{
  "num_hidden_layers": 15,
  "hidden_size": 256,
  "num_attention_heads": 4,
  "num_key_value_heads": 4,
  "head_dim": 64,
  "intermediate_size": 1024,
  "vocab_size": 8192,
  "hidden_act": "tanh_gelu",
  "norm": "layernorm",
  "norm_place": "pre",
  "norm_eps": 1e-05,
  "positions": "learned",
  "qk_norm": false,
  "attn_scale": 0.125,
  "bias": "all",
  "tie_word_embeddings": true,
  "parallel_block": false,
  "init": "uniform",
  "init_std_qkv": 0.033,
  "init_std_o": 0.033,
  "init_std_up": 0.033,
  "init_std_down": 0.0,
  "optimizer": "muon_variant",
  "learning_rate": 0.00955,
  "lr_mult_o": 0.845,
  "beta1": 0.9,
  "lr_head": 0.00731,
  "max_grad_norm": 1.0,
  "warmup_steps": 200,
  "schedule": "wsd",
  "decay_fraction": 0.655,
  "decay_shape": "linear",
  "final_lr_fraction": 0.02,
  "batch_tokens": 65536,
  "max_seq_len": 256,
  "doc_mask": false,
  "train_tokens": 902600000,
  "max_steps": 13773,
  "dataset": "wikipedia_en"
}
MLP neurons of a small language model. Each row is named by its layer, matrix (up: input weights) and neuron, and shows model dimensions 48-143. Each number is 500 + 50 x the weight over its row's rms, rounded and kept within 0 to 999. Numbers have three digits each.
Before each neuron's rows, "fires after" lists the tokens most often just before its 100 highest values on Wikipedia text that the model never trained on.

fires after: "1", ".", "2"
L8.up173:518342497474463520457497431495593516505390526559477482388559502541493523503399599596482494495566438557504532514488501466471481455505520505538546537452473409504480430566448527571496490487457416563428444446492473521538571369473519557518495521464411547500459528425512535486596445539547486465

fires after: "s", " S", " (", "S", " So", "fra"
L6.up312:563462551545464464547528428468518388399485530555572430454479475521480491474564445457511432502434577638447504508491501485505584467582542483515464590459454540565457508581501584555483504508476469543491520556476459502547472499460488491462486626531506472456485561524418437452428537465499452488

fires after: " |", " Votes", ":", " Fe"
L7.up922:468475447567526488496548526549526434467486548511541504475468539570560457514476493506530488590504491434481430489557542436520488397429506445522552571473474484449462473442437489529461493535516533500458496514433386470618528526471532559471525594532428486538578576480541448600467482565504473526

fires after: " ", " (", "s", "1", "|"
L11.up385:503520482464460600495518452451473555571537518440491438483460609526487490540524420525540425494520611530492533522517559474501423556523432479577473492539571477484544442496326482459470410512509533505453435423555405404484498540493522424561446444457542497467447524531392548590383531528514494502

fires after: " ", " in", " to", "s"
L4.up382:543540542600509589600478507500549521400483481640488431559523473497498440561453524517534426587504423443556426498421448500430439534558558462524571517454561486565523435486452534573495516532567461529494509471511355514473563418510528386531529478401576541503484453531543552517542472501441472520

fires after: " |", "-", "\n", "–", ":"
L11.up346:482559493537467500449598533490539463515518503458472501517635442485506510489516491475529481433494508485447519460530490541512577479550588563502446486522463463508488509524543495618571644609572426426527426551552512535532557568520530389564431504522520560475580472522492455507522496488472423509

fires after: " ", " St", " of", " the", "–"
L11.up1016:483499426432597552478448464423535459494526513545482412559509490438518554434525554477545517512466484581602468503477446507499523465504465436491578534466481518501412458464519436506468535428344533454559477600586455554489451565545503460504514519426390522493549590446544453456529468495499486394

fires after: ".", "us", "es", ","
L9.up423:486520368521482473465562529509511539509447542486497466622532529507497499524530472571545502433514462483585443559565478482533535465500489433491508364452469488483434536532494554440522449466438531555452424511534446532477455592540431457490520479498502450508475456452455523537454443520496552482

fires after: "\n", " A", " |", "-", "|---|", " Ja"
L6.up619:475477466533484468516513562465513477541505446543549501511512521493513607494527509598451530409477511508411360441459533483515577402487573455515531494567534531398631561570546495469540536544597544486532417501444461486595539503547450480513467424461475559476535471465528502489474523462505530495

fires after: "s", "la", " S", " Va", "os"
L6.up710:590448479442450536487469569525470544446444520465584546492561499460532560474550536537523481506418604440540468494495522527543476490457414426493417571488529484574530449562467518502549507490440531532566486358444368498485435557517578578409449499524629484496546442522509460563449565468467585527

fires after: "1", "2", " ", "t", "3"
L9.up721:529531546596440529542509536505388586436485495519482547479526534510493548479417464516568495451507484415470440521510506532515452593520491403431528513505501540489530387518505455462545465521454449501509518402486482548521429542513466446519500532533550489460542540550604511531456498515553477493

fires after: "s", " S", " Sch", "č", "z"
L7.up769:480452523454479512488471465543545526536517492566544500500607428501498618564524445455520528472471433520552481450603472518509404493491486496480370553477534551525564432485432483483522448463394543443411454459597502520497449511468596519484482502497476484523553510446472589524447441503524595558

fires after: " ", "s", "\n"
L4.up678:533498443566458443493514563555522571465471451559514427475555478394457537495514450530488495523494516467493479477578446557456447504491504487508548543507480501461407496509543482553552539547438455519488495455581308600450553442602486416638538474507514542567540386566439389488516434558404498515

fires after: "\n", "SA", " Al", " J"
L12.up559:512429547519549475469467572562554517523508434571493519463562485523447530555454532434387497448518470479415459499520535477457482456437469590503440593404496548591380510547475482440445523426540475531413502548426428470462528555497485519437472450529463463527556536473519390529610471456467544482

fires after: " |", "–", "|", "2", "1"
L11.up88:496482555602477485438567549497440534508496519364472518442459473500460479645569523457520541571508476484537519507528575390469539507521547558514410488463469581397508532472425510520537513481498447531501480520520446457565477463522483560649514470421555585553637527413445439346553539466492516587

fires after: " ", "-", "s"
L4.up918:557557498463527477425525474511529541481461447495469490577465541498560508482577582529548510566472566501482542491497508580444516401595525456571565464517440523493563516510548466547389440434496555477584382500463392551560458488557457505443478420518492506513417461539436428494462458530568574572

fires after: " the", " a", "the"
L8.up125:534521579513530537408498571566515517468519481447498494583512574524611475539494503586567512519486501445488503552476517484576465522440580427498456538499499494480558464534427447549534560523477497567491465445540484567553445559517472499513474505515527564534449564336436542510541608434463467564

fires after: " St", " Al", "S", " R", " U", " Republic"
L4.up1000:478462598434488465444453530473423541477541541418563475499515497534533457460493511367508457474500556439556559475505525521543503527502515570618459600519495569569572564512498528526456506456501563525473485495636537519461395592436534417522491532539522473543530445535526506471447521531493547422

fires after: "s", " as", " S", " N", "j", "tz"
L7.up176:542536620444544472479538554434581494523503498404432503508535423486505432511464449439502589530550547459492519490579334491626466533523444483499385381548469543587521442487552459417556522440499482462511489445515453569499564594538597490536463543513422496411496438529479585483409518464516516514

fires after: " |", ";", "3", "2", "th"
L11.up904:516421525472543516552570482425515379478462523518479552557502574522461518472431487521562593599523531573513476543465530475521505441505587463499467564526582497518388487432404448492445534553564578507511497535487427540462506481515525468464565476433552529543516485578440434565573388395516485502

fires after: "'", "\n", " by"
L8.up41:530425519452481513414572523604522513428526508441447517488504471456456530463479553462513477431548548484512515533538489508523424448541429425476546510513587510538464585474521443570565466407475380610492430520551508553552459457550444431483520458518569565453458512536498445483584528503529576461

fires after: " ", " (", "-", " \"", "/"
L4.up151:565453522477502465516563574441512592487436538454495552502489423446456568581436484500521448578452541547462551577531471565509501619511474529559463584585483495581504495498441528535471493460499511591546516468586472400467456481480526550498433436505520543465506557577514535449607565469485474533

fires after: " ", " (", "\n"
L4.up539:537484476596444509443443580430521480486492485552404523492457498449508473461524544473490494529537495523529554505484559504554460532525538440554496498542488499468419439485631481484478521504439415582530456545573517524472446451573533516500463562531506604513435513478563482491473522495524509550

fires after: ",", " the", "0", " a"
L9.up893:434498447495456512560573494546432459563441521495520518491498462452504491541471494518492428463563525597508435424464409502494501506527432481460451541383454561477432538519463417511504583506522495471458454487454461383452530546504539484485581513429475512493442581549553556459478470584521446465

fires after: ",", ")", " (", " finish", " ", "),"
L4.up665:514392475539461372498495515539503485413493460589514531507484543435526512481632536482441479563612568560541512495534412502545459409534607449488534553446477443462447443543476591502463491479531496461527493563524485527493578468500496561469585461495510484564547487463500571565528553546488527543

fires after: " "
L11.up484:506558405439489495485588504489519521422496493531570515409439649475527465490404490523513502514519524541513507536499518546468477445515509518576565540433456554552476419529528562522441418470512449496520538446455480506436480630475529429512514493504436524521429500476458488534510464490477558427

fires after: " ", " to", "po", "op"
L4.up944:510487454506450520550429522521458550478459480558534465446587440619502433532479472469517442465436581485529524569526508479351508495550533475516519449427560518509503514488450385550481486414503560493457537530487567486519427473499584524516565418539496485508575522437521523520532463497425489608

fires after: "s", " Lu", " Prince", "va", " S", " Mo"
L4.up414:558403530502534542454432644459495459478514496450428598476466544445512550549574462499483457507441513475508481559555451596491573516473535510582588453482552468547594582475506554497543523453536409577489521501572452560438521549426426540541512431451530518498428398501536509586459489596432511486

fires after: " |", "-", ":", " the", ".", ","
L11.up270:480584413470546485498581542466460535531544573495442568452492511505569394483467546495459401419447498541422505513486514500519602490549471517523410486435489557481454523527503478414489465543546457442413498401506520534551506609551502536389501525478583529500504535383521523450536463547547496393

fires after: "s", " S", "r", " Sh"
L7.up467:553540524535594458439536493377566505456494532557546498531512453558500498461454515465502569495503465443540491548504419553495567365472546500497510493422509533457468492485439464440529524534484494485500531496489451500455428497401548499540540536472552437443467504531537459444574489557453501513

fires after: ".", " (", "–", "ix"
L11.up754:533537490491522488542483519521529466487507490503476462470482428567480501534529549596444572459427570452546446483473484504573474453526469456437397439501506451530460415556454481495488536519479373504447430519525487533451597478518489607449517581492494446574525414550438460508422511455562480474

fires after: "9", "0", "1", "8", "4", "7"
L4.up404:463573577543518455487396527433541496482578544501406521422446530435510588497494494493609548423467507627576483506496554475434491477515461629477600469498503486470569510570533426516518536457547419519522510435508479474501407541476541508471467447519553502507386388474639431486540569559502438610

fires after: ".", " ", ":", "0", "1"
L7.up868:529484587481495547506518485527517561517384499512531446404485552514573527532527513551485523475595513406455493535570549477433493510581618534499569507468518507456529507540442435539493479519575598607489485523529509526484543564478442461527398495486491526538534511612402543526481541499444429535

fires after: " ", " A", ".", "D", " for", " And"
L8.up636:519476404506466576492530472484430411529553528500561413534453435502523528475436509479511450432451520505531558504505594537499582473590572458547508452465542523447543533491476528504490538562633499514451521527480458471578467426558413388602564560499465552545564449491432482454464470435503477542

fires after: "===", "\n", " Al", " Na", "ci"
L9.up894:490493506414520414460422564558503425488538509540534496414461493565474489563420532410606492486458497468483522466408561474442545472465464474516500590595522520502527543515441565513551589492489527505435509566427461485507402516586489422514461463573471595570537529448500426593532537480571508454

fires after: "2", " ", " ("
L12.up845:467428429427548584396488480517431436553454482562441482469453576525492521536443486490527465407440513474477562445562524596502520482499514495530514508502525424515442505552367551573612518509488471532398415465531449405557589475443511515495437555562583493445435397492562493502579579488552545422

fires after: ".", "0", " Na", "V", "mi"
L8.up439:485477543498503493481516529511501521467440517506458493472488492553499588513573417515545509527539577505534389459458517420484544573398529464603510601506473554599536463520529533468563522476506557495513483534551459554480566511451584473525484453524562548559439549404469471431492527492460522576

fires after: " \"", "-", ".", " ", "\n", " ("
L9.up752:529504433465470597497437558564513514594472468356547522567573477527565508563491499522606457490504437469648468609501481553454539447521584492521540561476521530477509544519434474550492550456445515607404543516556475479557461484538525453452487519524550571482566480406487515510536419488480479469

fires after: " ", ".", "\n"
L12.up20:496508502428527586486461513539425440498434601455414427572443488497510507549414516479543474519514430539533531498505480446545466492534520536404476516467570639590407544569473525537494535451585587477478494521486461534442500444504506453473544510496544367585536411627546426471518443523571509423

fires after: ",", " (", "-"
L4.up882:501533498583518487547540558433421521511501567511405474488513408484412559493455548566545523530455449473532503520553501457493544465516527528493458496553585463462449483496519492563487589476481430544529430331505477530499413442547445580499538519553556469464526345507497505481473470532495633639

fires after: " the", " The"
L4.up127:473598441562517511449471483534505434474449428458537508491519528451500562459482464553512476474460460521474468462501524517565512473487503493510470574482430513513489422524428543482584473597458425516525512447477584494424518632424577436559451446499579532440562500455499518523548533580483464456

fires after: " ", "s", "0"
L11.up594:554552522516497558456459428490554542583381477454489600522538461554540487510540446592464529595468521579564541417524545470348494541542530520485467517491485573625445547506413586536513516384474478501547484507540474502512539494488596581421525394543482425492509464474494487528497533494439509463

fires after: "\n", "==", "T", " H", "H"
L4.up758:495507454507475523565451452525514452484477499519479548427641491543464520471437507572534554445468511488511493529468521436532558399542449551404408527462566545488503500555483428534459517549508568447534516446498503467438516538576495376512448488504504507523465448499438499477464499511444513520

fires after: " ", "s", " |", " G", ";"
L12.up277:512477483521584600442488618475498518503495584525405474521494513505597498402502533560543500564553484472569490438597491616512502492443471438533498557448455523488352454481447478524542469500406502523544560517563413482506516451559607461551509629436544411448462606504579511507472557599559536438

fires after: "0", "–", " in", "-", " ", "/"
L8.up443:469492377545645586445513471493443437551473431534545500492456533433526460417444482517511532454536513552444469579541605440407549531505524526547503391401478562481478531538464513532516509446529485534473567466577507564461572529472533474572571475488426480510526465566482497430562511414512561411

fires after: "0", "|", "9", " |", "en", ","
L12.up11:561560543498456493495563536488488565464433523374432490551522476523437483545566496457583544540566426582492542534530587499407450519481497471453491456547558604480483412554534529536453532555428583409453374554504531444479434493562611511509567559441440461450480579395599511394477580534536495487

fires after: " St", " U", " the", " a", " p"
L8.up810:517532558483517538454413512457575577548541474472499450525493471488499461430448512545473545460538495498515522468520485432459545448489558577457513534519446537516419520670489508505483476465537516515514465516574483635468523547442527457539367494477551477505521515441519397440534444556481547483

fires after: " ", " (", " (−", "0"
L8.up765:490484434402470428504595513458450386493590382468544489492533512455538438561516461542571503441548502489407469506472456509442550524554408472556502470462466539454529397471501448589635564472556505555593511489439438575417382453491553488470427440477479480478525569536540498521492505449396533586

fires after: " ", " (", "\n", "0"
L4.up540:528433406502515507530568566448434481534555527528527490468541497498551394515479577522514482505493439452472484508483403424512535437462544536544454538546475469518509475542442505595503499510527412446476534574512640563459462567508466573423493473491503581514557513534464498515567427547485503601

fires after: ".", "s", " S"
L6.up215:548427504503564444486469463513536434529506524499483517465476557564522538521580428465512480526413521443547455609484486443484488387549561573421545558481554555527514558465567518382436531525579578474432412428483469487577578400399469497554587476507545430573539456535508556516381515638604581440

fires after: " of", " is", ",", " was"
L9.up784:469495538519490571485555526452423525443472516532516431585407476424558430538552561499460420488535472496503435531499518441493609462574603538533378567425447531490540539454527473540598517422499377592515540541527439465558563478500492481481479493479516489449481406513541497463532460456486532623

fires after: " ", " W", " J", " D", " ft", "s"
L8.up904:540421492539451558516466458512504531544539564532543462484474476550587535405427585601423505425494489572412605395509435523569633492509462505564512634461558533505497380446523523534494472475529546398477509514559538472515505490520588503498487450443437547487536594436461493472494441524446610537

fires after: ".", " I", "s", "S", " under", ":"
L8.up432:499461591462421514546445490445600472503401491463579541545529511492458556496536521545442397596523541423567444521433393499517476457530470523506518577355520398517473537539550518473493453455497460548478423429498483634541566507500532439442484521462478565452431578496471503469485507545473500421

fires after: "s", " "
L4.up551:452508569503553480600565468398442541542488582512436438539545551493462514510485422515437465500559465467549446512469487500499482645547419532595590503512561443446549470500527537581501461429533495473439503497527425451457469415476499604530565496482534580538563468514441555471508440470533529574

fires after: "\n", " "
L11.up681:525445400427534573457479491492479455520436534478467468552459442534494515545481511414517603506533528454475442480486475501543504479507502493417491559489472529523481429590459532494468522491457448453462504487500465480521489421589426493533511504522476449458585451476533544483520408553539537516

fires after: ".", " the", " Le", "le"
L6.up256:403456488507577444501490517526493563465416550470553459409537525484490571469507473503462535496571463385531526544506580401529501535491527547407502464561433475550479557470477558511506528542536589574431485490501534358514550541474575417520513467551522417500515579468472510483452593529496494525

fires after: " |", "|", " "
L2.up7:447495502524621491447510463471441536455545555500573549480467501549488492535474447485614502502459524556468501519555505513402558580554492513449425512595470523469498377485504500526448499504549582461567560520524468459439365453514462492408614376402569473461462506550514444445562440448543406456

fires after: " DF", " F", " MF", " P", " S", " A"
L4.up489:525514489475559459488414514485519526477530503602510576489550508477503540542531609464467457493475427435499493571525497489487468514520529499405403524543544552501434434447532517462414451426571465496462578398471457492604505569462537519530512483580450375541395521569460557580477402502515488522

fires after: "-", " P", " Pro", "Po", " Pa", "\n"
L4.up660:493551493535500569510491514475497495506430457401487536522417599487550590489530453415530579491511485472591453553534515516400540395509503525563567447592446533486525567500454496597521499432452550460555478531488478550505430389530426509495557498521526571501391511429385418486518497490519527539

fires after: "2", "1", "H", "K", "Y"
L8.up777:454439486466387564434561497589496594475409534464536455529534533533548471588462570558543529528499494451469552571457508579468473482536480461544453474488536592524462499585586443502489531598451438479468437497514496494608397538504456565509478528481450559471519487503536526435533632518510549459

fires after: " |", "s", " ", "°", " Val"
L9.up158:608514529444498492590456531547538518464545473479582501512496507501498470486614522543569422461460439370464545519406528505553518545473471490582565446458471554488497474517443516505487510487531427523540494461415463427432476538546549412498439554489539578506522543547476553457487490453500554542

fires after: " ", "st", "s", " San", " (", "("
L4.up831:504546572486610528414488518506466591481516495533478503571603485563551464535400485444501488501584433489539449425394517537522524639576485522570553445510519501555428493478495578513540423437440519524555534473560502595428465521497516536471443417518541486510421524404527438559494440486455514507

fires after: "\n", " |", "-"
L2.up172:497582478500434523426504532458481488454500542448548505467517503578525491492439485439587577456496543544442556568564474543485511421519472486453406497477513493446591496547533446534553500581506489389535535556460443514467520478545540541491588520548426527570543505475381424546507516467384491547

fires after: "s", " |", " P", " p", " Po", "S"
L6.up430:480539473442452605484561561427476562448524521536525589478550530476478602573461458380585508467444525491469452483490519596419447555593484431574477478597449520480574480544544510531559511558412498473505473408532408542504503451551434531502513462473620514539380547577454515555459494435523498464

fires after: " ", ",", "0"
L11.up375:496490474465553503480537461441540454487500525448422517497495534498501532523515650495419539454593513466591453602447442531422498584500524525604499593506594589487442460509447528504530581500509535520502508451441523501552433467518418458566430528541344474553482478613555493517483494507522458486

fires after: "1", "2", "0", "8", "9", " "
L9.up407:492458418470519599521503516502452522450534442610576585466488435535572513527534463498461558519571480621591480436402352376526501440506495528551509500499562505429545501520459603542431525521486512523499457585532572500486483517532465482545559484548392552446467440507531573513542486558488539442

fires after: "\n", "th", " G", "1", " Website", "4"
L7.up758:407460597435457507438460517541496564558459442535478542517517495501418505478475590611576568515513493535454453584505486573540519438493501587470519595499531498459524456575517444460484432519614525472522622498569567533536458436499497494515543471520477582445517490482581388497637503539526550541

fires after: "s", " Sch", "S", " S", "ox", " Saint"
L6.up400:509412527468407477532582532570571506484558491522485495472553549510495485543437503523448418512567553473536512544498425474492486488465474525483532572557476528536491536468525503506559511384533576411465515446536452508422506439522515459689447468510545498404480511446494447491431540418443480466

fires after: ".", "8", "e", "3"
L6.up289:459495481491508511582607512537512404447475510508589559479564492613544480509485576548524478444434461573421395546492511529471523473518486530509491395472509427480462529477541504489484529557465602520477488488465437403483431544518492492501479515583528552544518476512489518538394461473508466544

fires after: " to", "==", " Sh", "s"
L4.up556:462555567495553574516548504451541510517469453588455445484581414573437433433443444552448554467427472445494452475548452502527595369525517455531508424561500455501528507499452416492498509468564459454542457544596505573516491575491490465552492477467440521491538541530543492493489495518485491477

fires after: " to", " would", " ", " could", "'"
L6.up397:482555524575568398512481541420502523501528413564531496461590571438523374442475537503466452555524552493554505475569497466515551548532536531545440455472545468450551574445455532544465524458510593508513449598415488471482543481484548527489544476486549523536592539509588459593537506428408462505

fires after: " ", "amp", " Can"
L6.up733:500496440471559527528535560476487520401481432508502475496491509507452515574519410540562567457382515545448483529486599482467564448603520501590410521489535484542460599554500585528424469553536549455571515448551512439521524521590494455472440584549512646468525495582440505476439495529510616449

fires after: "2", "|", "1", " ", ",", "ol"
L12.up58:477475491479438443424541501498487396486462516479477398464430462509526428466605455481464547531534600595440504546331536559453526511577517431551511432514556515482526497503495545465546401563511482461488499490481378518512576473513397445528466553481487498521563538535512496501495544450499526417

fires after: ",", " in", ":", " "
L8.up419:509545449546441483411442503567459503489490498572484501519422562406545484453562502511554503468559494439506486485538452540439466521570628590464530518511397493551564519512475485553445562499436506466560492479482490493579525486385494563459422491468480525485504441487438481526526550516567432555

fires after: " ", " to", " and"
L4.up79:473529431616555492552456601522463554480535505526488441432556523477548423508483486431466547551525475538476430523480457401437448507496547465505474590476558563438410501548496534441490472503521515561514581586398467542478492448405533440478520491522460542502561385562531449517531435549449408551

fires after: " ", "0", "."
L11.up1018:427507397491584529452549484533539505493515585538487485543492521492395428556446509532517372536548457489511441442568484532513531502543585475479441563463534433458525483538551476426444511479464568552461476430645478521516511534508481467546503556496510521466561527450513495471439425440530491468

fires after: "s", " Stadium", "ox"
L7.up134:573531489494483561544515492526526570452511489549514438477467505499527627574530451509503457498512498612584623566550468467473497506518533541529499461499391438555534410497465472467517543442487540428404532478441456554459485524512586544565500477505629580472426454520507544459370478497501426513

fires after: " re", " ", " un", "-", " Re", " con"
L8.up612:402489444511493475488498402563468452604504564521444596524501505492543456446431501526467526556509604478497540418482444445381584533513535462470501456422467475498527491498533508524461510520413417601512479486495454507543532499455654592598511504498379454508464461542577475494546410480469538453

fires after: " |", "s", " ", "2", "1"
L8.up316:510575550518459495526502468495537519519512511527413492501483474506528557607483454458443489428472460523478447538422476440487553565539375510598484481560522488484499425536459524433516471505526495492406594396527462571498450461434500554457544511476516456591485554437502453503448524479538527518

fires after: "–", "1", " ", "0", "-"
L8.up113:556451468554538459462515479549500579614446599544351517481482505501531466563513541501504535437444475530492462508559497476538596328461579552544552483477494567418497501517441558544493515435474527567514482505524497484481428549501560450491429533516560506517471455498454559565510510492517526483

fires after: " co", " re", ".", "s", "co"
L9.up78:456481498471559511528383481491493496482398491486423495441467467606412592485529527608520436559509536494461575555443422408480493505484556499388452477478467560517411526533474500551535577480533468549511426609594522565510455557473583521511484560506488408577516523442521494473464519515564504608

fires after: ",", "ru", ".", " be"
L8.up540:459523559535393469468489461432431480500525445496567540401530532545579520433521492552424482472526455482466518491495445428486546560519534488409507491521417526429559454465395405549420499517498375486507482493554522510479556466470529636483466568433540561465500554517535494557459500471441528517

fires after: " L", " No", "M", " Me", "m", " p"
L4.up358:480466553463591526477468521482583575450487560614416586596463485498443548522578522526540526544594425457546517538466507531468541565445434527490486512448431473466464462479399431560479474442471511517529439539505531501461481574545505548497638476469470528430507527446438561525498434558557485500

fires after: ".", ":", ";"
L4.up114:504537495469570426520527518473441437434491568523561555431542421586524513528479507464437471495483484479587491472514532579591405543572499459517471464366554578509537462576538486495524479516501592374411600482463456474537534477372462552479464491433548568445530510541429524487491418493566517477

fires after: "1", " in", "2", " ", " |"
L8.up319:475430419573522555369527503498505515463479571435458526431533533509497484499422474526526549514449497408488527475535516508542538527559549427469479366607489574452502496470503434545515471486463531521538490470525564498472443480512556494572507477499468520541516514494549606477440479529531561470

fires after: " the", " ", " |"
L8.up160:612630456477523516519603480404486561504463476480484532572470461518451496605512528523477512522554452529408491411540472440579582504500524540496478527423540521399543507527458545468512556554561560478448541496510527505527467451501633487530492528445476552535545496504519396406505480615539475487

fires after: " ", "-", "\n"
L9.up247:472517442485562459461413451591490476462543514480437491494436553529564474531568487456545519594476451532585485526592548542461592455435586406518541523416514554507435475427538499468377456561431602448448476493494409428583546511526542486559437437518481441503475539467440440409486509537579541453

fires after: "s", " S", " ex", "S", " D"
L6.up553:575515548448526488527566514485517532420515573511512529496569503585475488495476441526495516561446524560517465481524487508547520461382589534460455526421510569529568515512454454562489543515595535509563548435502583523572535513523487417602475517494559395540564435509511434478409523494390535493

fires after: " ", "0", "–", " San", " Team", " M"
L9.up391:480537420546571484502541478546415615543529489507460446466473559518514441454441445528528534388559393504520515446564617496371534512488456494537540564490563575475501510522484528461528508489461545519385562528569481507576501541480467460489495516532405567506360485483486448431439553501485493429

fires after: ";", " |", "|", " (", " "
L2.up819:553541437493488487470565426574468454594573479570520558456466479467519503567446460570546534473496532554474486537560476423421553644497397505428447506572414487439565518540446468545469467433493490452537426566432471555471472448531540494456533559459464467579441503480486435525461487424463404445

fires after: "2", " ", "1", "3", "4", "7"
L8.up161:517489553561544454367535430528522591444474464469417439443454432525480573435562520458633437437529545540479508340541548554544449444517542520445564513512529509494487522482425560456559400612553521524439431526489497502634571579418526465503506583535507502472539519506539513555457483503533585541

fires after: " |", ".", ")", ":", "0"
L11.up739:556437584493556548455580487505545536523522525512504445504497486428525551627495634425531527517536479571441559498491452549453498473482589500497529534459533563624377415473440526518556542507511525556406441448384511426545360440486380473552445487504534572442516508441466450401445491487437525481

fires after: ",", " |", " the", " in", "\n", ":"
L12.up511:570406445481482503456459471475489512514439485541553494485482536597528523427592420507455469464428509465538495508609461443568489526430519540526565592596482484476435478582478445501583467473522477484480577493413432521566528449481488573579489541505476545516539478445477473511589489420479487471

fires after: ".", " S", " Sch", " G", " Sh"
L6.up124:455438553509426355495446538395516626495521489575480456413525464489598504497536518507530513527535477486586543468536506559586417532522486500472425555442451592464559532514527404533571530505579548483491525500579493469577493539482461493505454520513535480560495498586474520464483578508557495504

fires after: ".", " ", "5", "3", "1"
L9.up361:497465523471487503568431481445467472566467504485450485529511527645464484499492544509444547506554490550548461509472444398476529523452460523581429470404493568528604532463592473504530474573483511520467447482482472474519471550444543549498488600500540519523507555520492499606501567479476445574

fires after: "0", " ", "–", "9", "|", "1"
L12.up933:529511594546546464498459542608508540495580464594455458445488441523486459443583460524564405494455513507411530499496514494436439478534535480462532453520570493450407443547558455486468487493449481504519512426525541405495555452553590557430459481420495553451569535479585610463412521399508487468

fires after: "1", " ", "2", " under", " in", " for"
L6.up1022:526403486545431544548529506485568446489433604542449471542517515556426515476457547535555441626553509519509534467532453492536483475555554474544509450457533587433466466508575559557601439518473547571470416460526391601545528495516473488539347490543524514559417528515413545479496496449556549498